{
  "n_layer": 15,
  "d_model": 640,
  "n_head": 15,
  "n_kv_head": 15,
  "head_dim": 64,
  "d_mlp": 832,
  "vocab_size": 8192,
  "activation": "swiglu",
  "norm": "rmsnorm",
  "norm_place": "pre",
  "norm_eps": 1e-06,
  "positions": "rope",
  "rope_base": 17200.0,
  "rope_fraction": 1.0,
  "qk_norm": false,
  "attn_scale": 0.125,
  "bias": "none",
  "tie_embeddings": false,
  "parallel_block": false,
  "init": "trunc",
  "init_std_qkv": 0.026,
  "init_std_o": 0.0,
  "init_std_up": 0.026,
  "init_std_down": 0.0,
  "optimizer": "muon_variant",
  "lr": 0.0129,
  "beta1": 0.9,
  "weight_decay": 0.017,
  "lr_head": 0.00498,
  "grad_clip": 0.5,
  "warmup_steps": 200,
  "schedule": "wsd",
  "decay_fraction": 0.826,
  "decay_shape": "linear",
  "final_lr_fraction": 0.02,
  "batch_tokens": 131072,
  "seq_len": 512,
  "doc_mask": true,
  "train_tokens": 902600000,
  "steps": 6887,
  "dataset": "wikipedia_en"
}
MLP neurons of a small language model. Each row is named by its layer, matrix (gate and up: input weights) and neuron, and shows model dimensions 208-399. Each number is 500 + 40 x the weight over its row's rms, rounded and kept within 0 to 999. Numbers have three digits each. A neuron's up and down rows have the sign that makes its largest values positive.
Before each neuron's rows, "fires in" lists the words (lower case) most often at its 100 highest values on Wikipedia text that the model never trained on.

fires in: "by", "that", "also", "not"
L3.gate590:473524549481509524497490443445466490491547462496499471475501494544463528459574518461513483497499543533513490515514508507433458453542487475538520498552559479559468492479489499544469487582474475427451530423563466488486466470509499514492548458500517543524510498457509502517449427558557461488428500434479513512552486493480529575482517448491431492487511597536470431523565479493499442486484533562480470515413424519537534477457498477502517503512504519486506488536453485546483522572466439513517481485474527527473494484502494557461512532458490479483455450557558492525488498470551513518
L3.up590:469559556540518506490514532498543510531462524569539517518481456499468431577480478569453440511492479509470521563454504539561546518529467519485517531508478523491481470464451447424459482502489459426497425448574479550505437497514469551463511418576521514516536526543555475494474477499509448476483450520542538458531502513499498532517530455489471524502400506524526548492379430508466544476458477537514448516497520491508509563468509554541531506472443502496449437569420485511516497495517419507541540528477508595512531509502464470467539496499481459540457526449561499463495556472512442491

fires in: "to", "for", "of"
L10.gate336:488397535503499535523435544587538528510515476471505608444497458523475469501464496444394546523516568549484533463469487459492530508527491529569503504475541489498503436407504442465474472520446536500498509584471465526461484540508478526446504509546509540578491614564497527456535558461497476601516527435531530484519490464468467497486455488473464526474495523422558480461524435557491496515534509535473438514501499532530549476511478447527477524449446513471513531548577531498484442419433528473582576593484514529390545473520565442475425469396541514553512484475492459518428481530518475468
L10.up336:446536526518495466543527562525501510478539492534495481504496496458463490527462526439432493456482455607481445496483532496483505461516466501447479406462506485453481469588436486452597538473458425469529555449487531470524458457565578625518505564485448500543425530530544539484534488476452471468450537439570460547495467539517483526505465433467480521538443527525426461441478475559501525478462481444469505509423543454454438530469525465399461543580442487444533523533484543534452486497474423481538488457515495537505490450471500543484408448523496469507471438454500411513542527474484527505

fires in: "be", "was", "were", "been", "is", "being"
L5.gate719:508471394491576549539464451468574511470490452501515478531492536543458529438485474530517496580505453429421511567533539459620513433506576488464494465498466420452510509509534528511498478525525531485470526468602474468485545481509479435510440420533514529520520537516478483550541500506442477547563524491492490482470511534560515472495526556471497541495527495554574575524472493573496556501478475531520457475475538558476508483467529486498555431441536497444539484555552565595516527495546470502533482464477457466507480460547538563550445532591519490420405422451446545466548461417493431562
L5.up719:470588470483463467489471425479492514503449523529464553459451455549530543499482558528540490545458393464511526539521530478496500489460532395521548470535461479501558529515489467524500478496547470497419596492520454601479471540555515402484444377477464511482492486516422552524504505553546514515509492497419515514513435490505558498451464499569476494492509469525541522480563472541513474505511480502483511470475536479454475493452551506440506510553538439539518536547511413542498541512465486470528483453472525507443508546486483531473480490508485502495512461488465548561551518513467492473

fires in: "the", "some"
L11.gate46:495504539524487530488461508539445509510501529407481439532563392450425485494578469471508528476457515514469476587476525545507415548546550476439527549524528540531487509467527530526526524467524487454520431464507524470556433570477498505499484547480510472436512449483553526486577450519571507530461479507450470518511444506474544495510566442581508536506582500484517461505519479523491487484484478478467484524510508556452444445550540506479452573456535445550444454506525430548437492580543474496473476534441512510502516461580525476502553497485421474514551577536486521441457513549507480493
L11.up46:500411541449513549517477468520519556529531532545504524526465481534438486521535550463551520499458548514441512522495493483459532456521502456571494445525530472461483558468474543577543522472495481481455595430476422533479439595484526478457502525512461502474498431483488504463471524509518483511549469548475475545492491485506433412479468579532482546550497506494432542484460557499575483552416445476500552479513512464555471453429525529485529612488472492592521471531503518503545574478487527487505482549520476537493483450514497468447554547493533606601527493486531538546518475517502503515

fires in: "both", "of", "between", "by", "for", "to"
L5.gate62:528446446414478503505457569469487513481524445491490518529494507459497520445457498492523513533524544417473519530410501493482421417535478445506489467475545495480580537509535480476513508506536477492444476441492490566556539438571513497459556495543508518550457470487450453461429590547508497525513477470515486451483472521490535469501536487509522484566499536521500485539503524557549499464490554538541496522526504530555469572510430530452507551470449471533469516543442563415522559481558567448491512476526491489472512475382568517494545414426514459360512508539532508562531414493531462479
L5.up62:520505547573525466498508522541487493520405408547497490498501493501534493499435554511573581569462530510499451456444533494473525511504494524526498512557520575508576529509432561501483490521485514558455584523509490546521545458519530548516455487492552529496495456480427463524517532481482556555524518524555522491541508479463512446501464498517525540474477477465522483501561505522534551548450494481466468481548547377500472576425529476500437510487480610490486498519517496530539530521454544516494467495510515465432520509509538480549531521487538434513443620521562485605477453534500466505

fires in: "also", "that", "who", "to", "which"
L5.gate308:488588508549508536516541463453460513472499468476519568514507516556472510493471538525500473518465583471472405511564533521435552460564480545447477491440544481513546502519515447438477499461546483546485480504476508517499476491470467516487489468560510525493537533528507511464566497544499453473541422459552498481495485481499516463500479519446536426451508466502441475434606493514444361493475492502504506530481525433503540472487470407423488528475529487535453493512465443521491517490501492442538556519480460563489533523537426556475502506524481547468421447506503547608560467483497456511
L5.up308:479542521556477484528558542419431465480504502537469465462548463508495485422532521493521429475508552418557542499467492511403474559468516454375499457487429496518484527550517490437456516516519547524435500529508474476508447451526420543447580463505502461506470504549430540425438481478488469503560434511535459581571515502519528515530480498532545496542534530520493520495514515500514517491481500577570494441532499506523516602449531496489479544554560452506509518531460457484491448545555440515520500496537478610551506525541514461487534501466507492496518444509535518536466459475471450580

fires in: "east", "west", "south", "north", "out"
L9.gate142:521527563522442517529446542531446519454418518559471493501533507513525548519512560521447540494516484554496560507498515562539508451540505492465562537520421463552519497443436498455469475484520529511463547482454530475516572476519469524431575598437498489433472437516578469464504446547546472551468543503492547447522455483434486519519543497570428475496433498509423519498498606447463489532474554533473495491512465529418446506471480492578475505494529536442526546564483469491461499548435431403501565449434617567494476466507515457545495491476473466465428532429455475493515566515481439500
L9.up142:527493472551475478466561462557488549478574485547469444420523518518481495420496490538470570440477556523489480525554465543540473480502471485427494476511498479419539455524479481500532497571570501527548494487500535461481509513481495529567537545469468506522583456514499556515520534542453522532459508464418429476533436502467499510507557509495433530527442468497423449607482465572504513529516556453489490554505483469500521510503481474485528486502558485464477520522479537484536520508530494471483421506485454514509444560459516592560500432576437447492492489542465520464458534509517494456

fires in: "as", "for"
L5.gate27:551447511494568451499420517461443460485574489482514457533461456468496496479544498479513492534515506507513472511521502489509464500517492455578545488507532478502549520523463550513435482489565539499446526533494499474544518459451552507465482489482475485489484469496478454543470481508504523522543450503547543566513577426448559449488485520495514507519428523467467509485524537498527408444558548439540547437450519482549498491477467447553502480502422487499531478459512510520463517525484445529571529480585568482548524501483548555551613512419487555520475514509522480455518564496503454473
L5.up27:417471507483491511496521540480568534464566528469500542502522533483485476493524513490500519493411470499554504528436537481561425471563450525472488501534586445519508499492474452540455518495528480415544552465524453501535536588522424463474479355497439540499522491596504513448419501484496484477452424593560467584487528496484475500572489572517492513469521473524565491521502514501600493519540508542509535533456531492476519533499509429486501420560492533466467511454467463508469522466489522542602489564452545485628539538509522485492545536529459505494513526477469513524569525491490508490

fires in: "and", "as"
L5.gate471:518533438521447415465503616490472493466486500467525502410496535514537522520456548503573467510566467446520431442448477392544516442482470562403513538486482425486522520572536527531484514473457509482501464481489557595492477513560541472558512436471449447564432547483495435518579499449496478446513530530512470492467492450466435508511537477534537466509500477481504545490484482485492455486543465437493488479502486534554456550426477490505461415524623575530455420533477563496466544486471510484495509483508540495520451491489538550433445449481441484535487459528488552540538432503555517521
L5.up471:487511465545462500567490517506479461512561533551540511535450452487543412464541432496518429508499463445523527480435506442543519508455462496509537537440481495491480530482433546449463572472538487452466444524509541567408499452598493575547505513528510533514580457503537564484497542457485517534510554449513505484468498452520555595502422542504555515509458483590474540528523492479529568431579521530488549490585494496539518549513511464536506515506544544534476474457491450555479475484529512444517527542541550519535479555461497426532446504471430449507490457580524513482521527451456477476

fires in: "the"
L2.gate464:521481476556456462442536472495450556484497493462565424520478509546505518519517512485579484528427552563562451526436528466561501520453519520476431422528511525455535469474412495544453547472523529510483462478539525523529413522482565519513585463454470477570502520554393502471485590601522512501546466529457498572406536432483520556503538493491450507456525484461497474461486491511536504553529477493411478509528383498489520465542467485483549509530493500525490456518511470492423524524440477422475454458392439498496489489519508524461506471475503495512557465422472460461472466540541517507
L2.up464:530484567554530497507462494495444471504473480511463477535460472541486486443550521514461520407381524348481521490474517506566500481536531484465433497635489508558531523427503510562456466439497510513476483515488450530530483547437537498493578477509440443512530515517414524524485506561498486446578503551522462469511533440530455540453512494500547491423537507479463469518520515517483438510450567574452569478515428512476442365518531483498535593473403468573579478476479459483437469469540468439521486517500524521506492504497532532478489507516454519499574518459566478473465471432478606525

fires in: "one", "those", "that", "everyone", "women"
L2.gate430:510516510553468509514475584413434451462527535510492488513503436431483463414573539465499497442494524487558502553475503539554583538417472482511467517465472464396475573421396442411516503561516445455549512537509448473542430515550460420429479502570511463531509464503440434534432527513541489499452592503519500493481508508494419502429496502584522513494541483517433498518487549497512545493547552488549516511525424550520551492486450508548478414530451486547565493543514451485502505487533442537495514483526444562491550472515494594470488489489524479509493453458530483465522519551590517513
L2.up430:510535520531414517556514523530510560476525513449539451519528474505502516437467461466499508508505488494529552575442466402486510482514502489445470461482414468560534568442459471491549465551522584516515489518482525479433475455534500520501491501481514460519536424473506508528492484509472522521489562505529476491461541481520486502551504463526375496483520491524519456473458518506519516436444489476485518461523513476512536541496486489414546453480495487521535494567554464445526544527484510467460558548447526480500529468461482540460573505495503484512554533483498555492555598483522503476

fires in: "as", "video"
L10.gate479:517478531542466472514503489537522447546509510463518498434531423525453544469499589451503511481497560488438523489438465536547493502563443453496574440534488458463458452531475449483480486528482483453432520473534483523481489468492407505576440491525500447395553544482503492473517491487555509445548504521474467547585497455437489554512444518519496423543495451581448423550554484419453474548508486598557548459505556511518510530569532469506470463491517543576463483490503508510508552499447463498497497514443606517545568485457563517452501505507427524498485465538499476506476444485439456414
L10.up479:496478473539487512563473481486615486419565465552490551541516529527517555481522479503391482485471598488470534519496490546571471492554482544531545523519472469492486563450517504485511522495483551488541416544506600485428526489560478500496507457539529432484529517448486497476446479499479494543506524447517509494417533558455461480520487496529580476516570543474480467476488504447492515467526471476458483472440530493506504527468493467485471496479487441474516493453516440455453492487525476468433574500515508519552540464498545519509514455520495554493534452507492615510537551456538556468

fires in: "best", "most", "outstanding", "highest"
L2.gate434:561525438508528464509467503482455560480510466501481441505469504537431489410507450486502489522552549493519550438488468571436491507494557420471491469524523611452481467500555476496544561521509533475458520537513528451454564529503550453518531482454523513504548512486488522522503548554424496470471500512484456537486526505478475505471568450470567542511472552419464558529519464531401471467519492449452452444527525526454420460400543442537506494472427526495469519461563533520563483524559510516493475568517502505449534484519522520458428511460440509430473539430506525515600457560542508529
L2.up434:514512481465472450433535542425491551475494496474515469537518424524489442517440515424524534502502490469558530520467485594464525546536493441435462487501466512440443451526550425443586557531486521467469492529520430522478496450524524551424508604488483463517499478547499470503439517482456491450480456508517507464518541478431533506539487457539478506485468497437521563485501419575541457459455464512480540497518531434444464527526487440516442429520433506500454467464515437492520504555559534477499421473482528427513516585463589514520517523529462463443495523489506475517497451520469494523

fires in: "one", "that", "is"
L4.gate371:500558508469443582517486530439407544527505485455532489481493547527462520524488564543506488502487495482519452581453486441500484552478487449577471460483541543529557527508480445489510469477521449460530595497566556500547489523384506536486502515524485410467455537507572565569517420565518488455477476510497447514436440468473495518498531466546524432456476484456469526473469512587463465486504528482520508465518474605478518470511486476512475471482514497512470441513424440482506601534621480517508447447415542525490470497523467434466433530486516486477493556486506574420579536522475509459
L4.up371:507495474508491502487529498529512534502447451526501490470529509485537560494522478507556473467578510503577481526480476480449417511472478507536470472452449553463463501471455415481480550416458512546510477586519492518442476526505521459521513521487516470501426451437463507426508539528484437494462591538486484536523463476528557608505570546442414464516483465503517457430493455443466506534516532498462478468506473530558537440496453525511414482517486516521477503489506479508483584545520480515469495465497582512560467465538502591442513537578495495516512562460519564395534524492556538531

fires in: "the"
L2.gate555:520483499507455512417505530497460453485515464520456513509489523504451492498475556523565468509473565529505468483463512480547547571481501425476486520520477493489477398502466537556421474483426449520556508435503486451546409502528464572527510543572556469506528485509477503546561488484496523508494494519492519507454496542497535480462545475486470449499523466513436478495543495489461484535439528482440523536487460486513499477508479463455543438448458485506474453482477499466453442514465454484484473496507486481446505468543518482539487483481558478577511466570527526495482467471471515553
L2.up555:523472487544498441508488508505456551551437501425443508489418499487565580482550489556517572547499486520505469549500517483521465501480465430518426483428549492500480503511555504543496474499467508496464536460523511545479525515432494470453554497483492416559493548547433535508557485569505469481501492518512478474455501500544526551465464526551411518476555438537478474506509440509481516522425472534489467516521540398591525470441459559502529483463519503468552467499533551470496418525534434528524535474518520501506463533492514466483482494540501494508550465439423517549507522447502530528

fires in: "was", "is", "as", "are"
L5.gate521:541494480538563476493475497443523533485534497513559484543446499429473485539472481450538470467453545457439495500467479501505554511469531466508427533450510516524445498532569460432459446467488505532554554530531540420578445485473541440462465502483440453488503502529480463528526502482419511499529486503539474574505481546479476490473478569498555522541539438482509497509508530492551535529462459502447515458460497472544480556534475558465482499543433428488532526456466376488556549514462479549457554536446426515402522512575453551479522526489554509457422540463511485480537492537439489474
L5.up521:488475520483507536531494474458456533490592483527529504509502555476547538469421512508500455517419471507462461545461491550437501534510530496497427482497552458517481522465502410491483431446510501467430598480518583422480486543423475543423472480539440470410460550554433470475445516540480483518495519531562455484471464496517468449446447449440477465563417591464557543535557529553534486501448487563462505455448516518439474504554509519523564446509505521462521439516437474499527485521502574430526482465479478582606521446512566490524557419500495472474437510481470506503492428540446485512

fires in: "be", "not", "being", "1970s", "been"
L10.gate526:463494594530524515526483465521616502481563494542504501480572481485553519494533582526507484536518505497495559564468515435577535483530553513462460454424488511455472537528558498543507489494526501499437537506545438448509468500557479459509496465553467544486495465534478498554499455552442496532512435602465462541455472502528455471471568514505448431505456478577491516522474491504500409489486539500485541542489453531506472495515522513492537536531472452456555513600494478477498519456571520507513539545532506484549570519467519547537544552545492490452574566512527490521536445569459537469
L10.up526:512434511549528512510518506510492462444479465529504466513475460504492531438468520562460529488467493508473525511539532444487540482539558512567494516449563460491497492499526482565532433581495473550501543545427470498460488433526538425494472463456495449473483487513551548546505564488428502536492473480500424563478444497596546490450520523519470482538552517541529524484510501498554453475461466477573475589464463514535514463472521549477531511469510516460598486534565507561478570504536556552508502564564462536509462451496534470463441529543481499487500475569485516471443647505510483496

fires in: "was", "and", "were", "to", "being", "for"
L10.gate405:486537466559553545507478535420504481522431516512466589516471527522512423531439460515492633488519522502467493435510543542482537519491476497480497528510556554480466480474520537443520466455519467450512529459466411564546521503555498406575481519558495557517564509534529486508467481462393514469524544531489490534509502490513496439455545525479532525510459481510472501482469504481441459462491472537527473563500507552544501506565493556525555451534439586504533466504507551521596497510521534517520595552473543497502569533472445544494435502509468505519492455516527464566491480562505498485
L10.up405:520516570470496598468443478503547573481479478551481534508458520505530546525527428472457554559527533487549481502454535492491466522460550557485492538516526452520469524552506505419524477482472509538491427462502408543477553458576494433507513454572436461470531515518552527494475512518574509516436514577515457484576524471482504440464461556521520458477534497500467499485532515503501544494511513466515493486473527455477485520517495496578453470513463525475512496534508524490497510493462524518504533461557476492562520568462513537575470569577516434465545497469398507564478488523491513484

fires in: "school", "university", "college", "street"
L9.gate106:493491466496388486433488453442477515526469428482462465456528499535490465485459521473455464495434549532570485550546452408555440533520528575481503553549487497477456524495451469521544513500482483519568542541495446545496537503406431435462490528412583506490490503484517488511451459439466503548493499455581554466528545506472525487573563534474484487507499505466536479476502504541454517491559555516466462472489565559419530463500435477522433515509514504464515492474547479487472547466450473511486565503485461553492488545495458461534464554568518493508538483495481411465509472495476549547
L9.up106:508426483549578531578529442442528459453519421414498577518556592510540567534437482462496522450542624459579483498474546517460519519491423539442519533494448524536572487551518452513522503556474495499533540472503558450559504527491569491507586434461529496488521473532534538504468564453521415483421439488454478495470547479479517513552473500421537513496481505462467483523491525481501506471458573613478475492520400510493501522566502494501555461527476470514507468514532522581468475596502426506511544509481513428507504518457483543458553441516440559474436527463542458550487521526486526456

fires in: "as", "was", "were", "be", "been", "had"
L10.gate161:540486488506507489492466535451493486472497483526539506539493478454488429450451497510493535446536500475470526594430569473496563435538541595397588483387532491547481458444540489484576468474546491504445505435416536523530485517532436490467479492476518527491427516444476514565442511419481411535536521458530574444511601496510462514562551493455535513549496528488481478491510559513527517450446556539457456500429505444547504542486496432450479491483532553491474476508564487529534545539586486522472492522523510460549536568588524532488491525512465472471516501492596518584588493510467512511
L10.up161:485543498455548521459548497513523533538509433481549551553487510541552607469498532525511400560482579472508509551570481546454516484451450487536504580530545475513535529520420508472476481486492487509470488479501503429569489503495463476513530432573485489511559522430548543504550501468523524478513481478481539508513525510431507435482513451473380507543474514532464544502504495542553537547527469505517571521479559477581494462451460491536418488561415510471489508499470474487528484445540548510488451456442498582529534443515513512469424492503501570550531479529433536608516546496457484448

fires in: "in", "are", "is", "be"
L11.gate680:523515470506487507504501565536609524528459504490493480505568422567516506402520538494461533560519512518492520471513505537522463461485574550454489495491519501472454457493510497456602476517506511513501527471525492466487458503580532448461552484519468505556489502518481466510512459509482567500600519456516449569459436523485424469484541589475565478554533527518455527464542478545556524451518501473529474435510480551516472550577409439451462440463515596484557470524514506482499573495532535451504540509390407509428499509531536484502495440520508520522518528481512478445448463514550464510
L11.up680:511446469485522495525452515447515457508551556500477422577499556522487534511491573448579557566509502524488525485472470562469627494466538562516516493482522583488530471525501478489464488508572470456428412497495474524554468520539468473526413517463474524550504521533482451497510506564457506480456547471558515446416485598485475508504539480483419516520450514481517575529547453529475487532534524545517544529501490530561560599490475516491526525485569448504575585620459510471438507468547484542487493442507479511421563533506513565486550547484443532511505482527528556538528478459515571501

fires in: "of", "in", "at", "the"
L6.gate361:510462464494491467466537516473507496535504487552555521470541392463450545566502536475531463547477494493626457480447588459551574479563555477514565462556477522465475542445445483468466523418553444465499544475556514515452467478542518442439561480488544477537522480497434482492508492431490446514489528494454473531528486478498402548534495536492532515410455516508497543509527442479481429570504478529488533532561546515526481459521527523521484472568515422538515526474500522505495450444476504561489484489468512530483463482491513576467502471505482552627521472517468540508614463461581544509
L6.up361:407510468498475472445524496584561567493428512531584497546502536479536501546551462492507533520524439504552444546533460525510518551486492523452524448484465498490451421434525572511573466501540508518501513443526556517546552514515518453453472454523516595474500552454425534495533537532540476532510523530486507549508573467520453533468484510555590504439527577493507443541512516539458544526551418506593514479538529608595504530467536516504473517491546451488494513437533477551446536434457504519470508513518487481519498532506443485478455507422469526491521483493491482494540507420528510525

fires in: "south", "north", "northcote", "midfielder", "canal"
L2.gate495:450483512475609483468564452447520441583540458437518465496420477543548588469493502508439477466463516503557496494484510445507425446545478506485464447496453510507493495519507523528554505574521542466438494516494561527505443500516448533440445522481551481532419485502601529498513480529456524469463464550480468494490527466516428568456461562423438537530418500459421544430581531474514464501519520476571510464527543538461468473527465516398395476538508481547508484563510576503538564591500543484552532529564449460557563463556475591426530455517476536513550467539474510502466500520485499578
L2.up495:550470485429470414441512572482535519432553472498540503464550543506577521517446514481501548500489487534540447518518508481520492496504542586509518508509505472523534474530512469547478483526537527549432490579522523475533590466555564587467446536513546456449486519484483515485479537498539532486541579511498496497483457530456434494506460495550525496504482493506535493489575585523520379496560490551544508517558442477547473492522457514514521544509504500592525424561482533516543516463512483491493516476515510452535461489505461499570579456533477576519479480541570521506463443529539533409

fires in: "of", "along", "within", "into", "to", "among"
L2.gate331:502508524504505494568503525491479486531547520421477566467465506490487529525458599519533451464506504467509530488547573483483510455513530530500474505542463507540519489492565445523460541505513586429465461540521473518471508488543501542520425500427448540524502567548513543480517423506558493467486538537486556496516423535510468454542469439468473521498453506525528546449457539468415590547462467548520459467500495469456463503546473503542483511529468511561474507528464499509482578491492508504506464575481557529454462499463551529511520424447519571540451542566549480478502511510456577504
L2.up331:480461564571483464446468549512498461567457476517503481500494540570516565583497577408413433395522517526488523452532580530538542513542486464575496420522493520524524516533538492490558461487476502413468472479510483505492591445560493475497445468466540515520498515413474519483494484554485494500548491500470518472525432539555495500527523476412533494528503527543509544468454506444463531493489525541443476508552514477445471532541509503490421513548506458530509488532505524514547527446488472469548486532448543521518487487562468553482448512478497562469536514498503518487502550463497528492

fires in: "these", "those", "that", "both", "balochistan"
L3.gate87:470495513522444494468490537506522488540508467563489480506552517447491557461527500582546441558502536485572534488516567551571486532488458430538476469487565560515523484456451417497433498504497499440551534462421536486542447507503510544547610571526500469535483512502527512501461506503506485512430555498517459477506502484481485481496555473497536498534484554478529515488522517507487456449500508529558459567537464511508507508518538477525486465448502483489481565499543500496414442471485538479559454421570464456555528416459540481505507546500487513462506533527542538488497495450455437460
L3.up87:531591470478535498519499524499520569493466418528505494510593501487471567509528472624490491494507442473567513501527501477495462501491527444536493518530482529468538563461533442523510514506479465415568434486519529448520462550561543504485529474495485472510473433462467544525464497463500542539507508388474526458472505514494522529562506514505436485491440500517535553519517431458532389485545451521513516479474436441426528483541566449481500508497499489523491501478572509489458475536447519482532495454539462534542515539458528541590541514479551461498589544494511575437491508474423490448

fires in: "after", "for", "once", "until", "when"
L5.gate571:469489531542550538463460519444551479522479568532522487509493501430525409472582551487485466506516453445536481513442501469519491458489488457590462505532485440445528487502595516474481555528426467509521521494518459537541435488504456484493425493447518485501491587548512424534461456528514474508550491495480507488471511485518459545540462460452510491486492482490525564422538473468537490512486514582544510548505532451451543530513538435572540476468518491479538546488404452477459433484499380462508539428428524480560524440560504540466520498507486508549471492512515501544451454568554505600
L5.up571:479538488525509557526527518522510477525513525440556442505519473427542533586457446520463471499525467467508445523499479497527513535484516544563580517558440542513576517509491519467456517461439612464536468541501464549486440508478509475522499485497560532485530460493504491524420507490549501533465484472530554500493553470516447508481502444474457487475512523522534593499531497515532492510489540494490433536467513468502524474484497483536562496452415519433498473546459468499496530492501506478591510484498516561521559512541507504474457514485448468492466434499451548507481520518616503504

fires in: "in", "and", "to", "from", "into"
L9.gate181:539467438445470505508515445459537541450428535519536507429470423512456478509440554489498469512509489514511584500465566484528548431487544485531523520560448482444544482492501502514474428450477496511480507472494507496459548535464490501538465478443540535531549519515496492538506461447472525479484566530466510491454533446434546547503497449463532532499465559597493467455473452467476521497519443471507551495533583531488520478525516511423575481610475452498505501453541425517478560458437500507519540512411504435513511414514588556515521414519424597553515486473492523503486511524493516496
L9.up181:563558458470529588520520476536487525525503499524484481487519491492524436496551580556557520498403546575488521470447466512498453529471485477467499510535530517559594469541577513531484509515548503488409495441510465545536477494557513410562447523529463492492571488491456496456508525484559521512488490475489480550550509485520536523568519513448466488549590486515437509562495573577477435438479483510527509448446481574539569511470560500549453565485475494467545505524474533581431473443487500440431527493473449502468554469487525468507532465545496517570433496551429548589445438505483509559

fires in: "united", "north", "great", "south"
L9.gate524:482530441487499515499535441461497461458531403495481555513526529481556471416539526530452521435476531554493504598509502534492512468569446466442494433541498486503494429438509508416528523479547462592504560504585523512569447481504526542557523445425547510561458518572531505427459479500493504502555450507471468514487468483469453501547434445513447465505501539441474468537492564519419519595472476466480428565511574546559493516447521515478494474489571434464486514475429514463453559498476448448437490520482442511582497518515434517523486553544491534496494471526476479589502564459531419564
L9.up524:468570466522544417512444383514438487466446499560501479569523507525546549428453541467481592426495554516525511520450470439468489459526417512423530443453552421546537488520562439519517534526563474496513517493506482472422482535496528532505520557540499490464460535479474532492506517511484542557447522535538481519481506493481508468451477509463550476567504524425444500509473505453479479489484526504448573483515495547476403506458505447428514510485534536504587501496448545517511484568535499421505448470438487495518491477433539508493599489479520557500543477510507517503457503481528476499

fires in: "in", "for", "then"
L6.gate723:506536494527506437504502534490478562459515483478487492413527501482471522439514471560453478539445555527532482455492539441519521522504534448574578483492524459511543496401563534576525465453543526437477547481500468473531502480464500552476521560451510559574516488445523575588508490611473456519597476469499491487478522532489470523507499483488511467444567462547571523511506548465542485525541541580558473520462554504484560588514465481462512564474475542473519550447484516518483529468477543480505547550436524516500526500520527520455484508482531509544503450482460531481378498436464492466
L6.up723:488519448421519559544481446487471519582473522504550544454530525588486531509475489405515493516478439505499456473534517535474611522532461560446483459510449522527565473495522457519513527532561507611441572562496541513534490555563522482439512485490556507500508478420510548485498495450502473536559523467534478503527535454526518496524533473479458568518519523462580523569532526555539528520491482428537479580514555566515524503522554502589425489445532540443527525561433542491424561522443516509495518565498481487535512537501530467494483504521440475528466526465484489466554570452498499473

fires in: "been", "people", "persons", "those", "being"
L3.gate17:521477484524490526462508481432535504471497516495506454498549528523527547502418461463471453536526473507421463517421435453519512537540525529469552509486514406518520494488468498476497468468438516486486563575587536441514497503510423502478481468553499540497469529459477526528495451468505458568512541451509468484528478557508503471529492505538579505488530488508534435461503579509504517551499488500535453540479433440552455525432442478436539439509491511474500499506581469474491489535556509492600500553551483503441533533476475500464536523492408535483545518515556418529495498450515547447
L3.up17:474552537534507501492464479537549422502457484513537552534505477562520490462468501553580501483508467547542558503522539499547499484469513507444465487459481504435459462504518441494527415489562455476540528448551454438544484463527533490498561481475468477552414466490540444531534489451424583508489465480470502521505497436515456495496518524469479450497507468602567514513479434551503443517533466528471509501529541479483518576406458460411559480498461490501474510414492517549506521541514471500534505502584426543438561528478489467565504458477506411480602484473438428552465526446485534448

fires in: "to", "by", "asks"
L6.gate115:502484500423491506540547499550531509537432504549507455510518554448491505501438491467443534539544563515513466519539552522515466462419495575532518564454539493432473477437517516443486499520513511506476520504508475612475498453449458400507552523445521497512492423534476459459497493482526569504520405432460515524483491528522480498482491456503560504528442569512484499515564451559508492538494449499501556533491482545446446510484456530512505494506502462485469525479434480491434531573406448477511578562517486514551516552527427506455526477445487407497481481502552525489508491447491467418
L6.up115:533553502500465520529487515559512582513468445467533546456540577508573429431503452560511579429502521502485502485470536466480524542475495447443541542498483534495503528503521552498545512524426500492447531500531487428540523514490477518486512515553519517504527485509506603475463513435508590516538555469536515541543488478498480442465477429515539538455466549492477497508553545498420500426457438543456409455494524438431539537506535469552496501497517425497513519523507484513509516488512576495496482431523475570506574527525486511516540610570458480569530447489519458455494496470526500484

fires in: "was", "as", "from", "his", "at", "a"
L3.gate420:437559489451525562478450462501511508503477536543514498522526576431542560521513502538544514555507535503613491430525538434542533442522522528462490467494550502509456474496495492581441516486492491521543481499514503488490497480560476454536454549489481402568493442553507547444453507431538506549491491547458488626491504464548526508557429498467486372438511465504488537432488484481502472454541556460485537446539569518583430450473502428515505580483495486558482464542499495475555532486467572565504527506496527496519509396522460450512533526418501457481492497508462554538538485460593566479
L3.up420:486480432547447518468441576486490574480489403447539481559501498449462485470532464493444518492604576531527509451495493492513464393492548489475457482520554493545489518494418521530462475486569454579514508420614512511500517495540529471465497520520539432455519511575484497455500529524474464537451491631520477586463516478515437482486471473473542515500534476496434511504521519438524454394531509526471577465529518530546470478495590467575549541512477475521440482479447433499497504520397502539526490456548494517564500557430494461560511526491484421415492537552452457502486475435549531466